Weights of a small GPT-style language model, trained from scratch on English Wikipedia.
Size: 10 layers, 8 heads of 32, MLP 576 GeGLU, 7.39M parameters.
Architecture: LayerNorm before and after each block, no biases in attention or MLP, capped logits.
Training: 360M tokens, 5498 steps.
MLP neurons of a small language model. Each row is named by its layer, matrix (down: output weights) and neuron, and shows model dimensions 192-255. Each number is 128 + 24 x the weight over its row's rms, rounded and kept within 0 to 255. A neuron's up and down rows have the sign that makes its largest values positive.
After each neuron's rows, "fires before" lists the tokens most often just after its 100 highest values on Wikipedia text that the model never trained on.

L2.down470 [110 212 119  91 121 108 149 126 137 144  86  97 116 117 131  81 106  95 154 149 173 125 109 129 114 103 113 124  98 150 161 149 116 128 112 120 111 121 105 155 156 135 118 128 112 107 148 114 137 146 132 148 131 155 153 149 144 123 119 127 166 116 104 148]
fires before: ",", "\n", " |", ")", "s", ".\n\n"

L5.down245 [100 124  95  90 107 113 120 129 139 131 138 121  93 155 119  91 126  93 119 164 112 128  98 108 152 124 118  98 162 153  99 112 129 137 156 168 135 144 147 137 138 113  92 154 160 136 140 149 122  96 111 103 117 135 108 132 118 112 200 135  91 147 127  71]
fires before: "c", "ad", "le", "wn", "om"

L6.down184 [ 72 139 148 107 135 167 118 123 144  88 156 115  70 139 180 142 109 146 154 173 129 158 121 134 104 139 136 146 140 105 130 150 121 173 122 105 124 110 128  91 123 145  76 142 117 122 134 101  99  99 115 145 129 128 115 116 152 119 151 116 109 118 138 151]
fires before: "–", " |", ",", ")", ".", " to"

L2.down162 [139 110 147 117 104 128 180 102 121 142 108 148 114 157 113 103 132 149 136 129 132 141  69 119 128 123 147 148  63 142 114 116  66 140 133 116 149 108  76 118 159 142 124 156  92 106 122  73 150 139 140 169 161 126 128 163 155 135 127 122 120 129  75  83]
fires before: ",", " |", "\n", ".\n\n", ".", ")"

L5.down523 [146 115 117 146 144 143 102 103 115 105  81 101 154 164 146 123  97 115 134 141 180 147 137  95 115 120 128 136 124 144 145  93 105 108 108 104 115  64 127 129 136 121 141  87 100 147 146 160 118 122 111 145 101  91  91 128 148 119 154 108 155 139 137 104]
fires before: ".", " |", ")", ",", "°"

L5.down208 [148 133 171 115 116 122 115 149 125 101 155 132 158 142 136 101 128 154 168  93 113 103 162 134 148 129 120 122 173  74  82 154  90 149  80 102 119 122  98 123 160 110 143 159 145 146 119 108 119 138 124 153 159 152 141 147 132  99 109 149 101 139 120 139]
fires before: " |", "-", " |\n"

L5.down351 [147 134 119 114 124 124 135 151 108 140 111 167 107 112 137 119 105  68 154 127 128 135  97 123 123 185 135 141 132 141 125 184 141 122 170 137 120 139 125 145 140 146 116 114 100 115 144 106 135 143 115 109 121 145 157 174 155 137 115 147 123 158 149 174]
fires before: "c", "ign", "il", "ild", "id", "ist"

L2.down27 [ 98 131 130 120 121  98 126 139 105 131 119 150 107 116 122 157 129 108  81 160  94  64 102 127 160 156 114 142  95 159 155 121 133 135 154  93 105 134 117  79 157 155 169 150  95  75 135  99 160 165 165 138 151 152 105 121 115 107 120  97 124 140 120 113]
fires before: "-", "ed", "ment", " "

L2.down94 [134 168 125 105 102 120 171 113 138 122 175 136 128 126 102  96 147 146 128 126  98 124 131 120 140 123 144  90 115 134 152 123 113  80 129 125 136 120  93 153 146 112 123 119 106 115 181 118 135 126 109 153 144 142 104 152 145 177 115  96 117 151  84 185]
fires before: "ated", "-", "al", "ate", "ation", "art"

L6.down167 [ 95 123 126 122 144 113 131 150  98  97 163 161 105 129 139 157 124 155 125 127  75 113 142 118 121 116 148  95 144 132 143 159 147 131 183 140  88 103  99 114 137 109 130 173 124 157 147 111 155 102  92 157 176 129 144 125 133  64 171 146  77 152 153 121]
fires before: "|", "-"

L2.down531 [122  92  93 107  99 118 121 138 162 130 161  71 105 136 134 173 108 154 121 136 126 129 120  75 123 152 143 112 109 157 159 109 118 130 146 116 132 143  97 158 114 129 169 131 131 100 152 122 150 119 137 145 163 108 139 158 160 123  88 160  63 186 115  99]
fires before: "-"

L5.down407 [132 115 145 115 133 153 137 128 114 127 160 106 163 114 121 130 134 110  96 122  95 134 148 102 114 101 140 146 135 115 165 156 132 134 137 167 184 119 180 136 100 148 160 127 131 129 120 109 153 116  90 142 195 135 112 129 163 138 144 121 115 116 126 138]
fires before: "an", "ec", "ain", "ace", "c", "ire"

L6.down336 [114  94 144  86 115  89 148  90 107 134 146 111 176 135 132  87 116  60 147 104 129 157 138 114 132 112 108 129 121 101 111 147 119 136 107 129 156 135 130 170 126 139 129 145 161 128 128 122 179 123 135 131 138 139 141 171  69 139 117 160  89 165 128 144]
fires before: "ace", "an", "ain", "ir", "ec", "ok"

L2.down181 [107 152 123  64  89 136 105 141 157 127 136 127 135 105 123 114 108 130 157 137 164 151 119 120 101 127  92 117  99 136 121 115  65 117 139  92 131  92 113 120 156 137 110  97 125 128 144 109 136 151  94 164 147 146  98 157 145 135 138 102 127 131 143 158]
fires before: ",", " |", ")", ".", " |\n", " to"

L5.down397 [137 119 118 117  90 125  99 126 133 112 140 144  93 105 108 127 158 133 129 145 148 110 110 109 124 138 119 110 160  97 108 130 114 143  87 116  99 140 122 138  74 144 145 161  89 145 121 151 130 156 148 122 126 131 158  81 134 163 140 154 120 132 106 150]
fires before: ","

L6.down556 [138 133 159 123 157 131 133 132 136 101 117  91 105 168 105 105  69 112 108 118 144 165 144 100 178 122 106 125 189  86  94 163 106 134  99 101 161 160  96 142 129 118 127 117 142 144 138 124 124 100 166 143 120 109 112 120 105 114 133 152 145 153 150 156]
fires before: " |", "ot", "-", "ation", " st", " L"

L2.down50 [119 110 116  91 103 132 124  80 130 139 127 124 149 173 132 132 152 105 105 130 119 151 113 161 110  92 180 127 136 146 110 127 115 140 133 150 150 112 152 161 130 137 110 148 172 127 162 141 166 125 109 131 132 154 124 139 105  86 128 111 110 122  79 145]
fires before: "c", "ad", "ball", "er", "le", "om"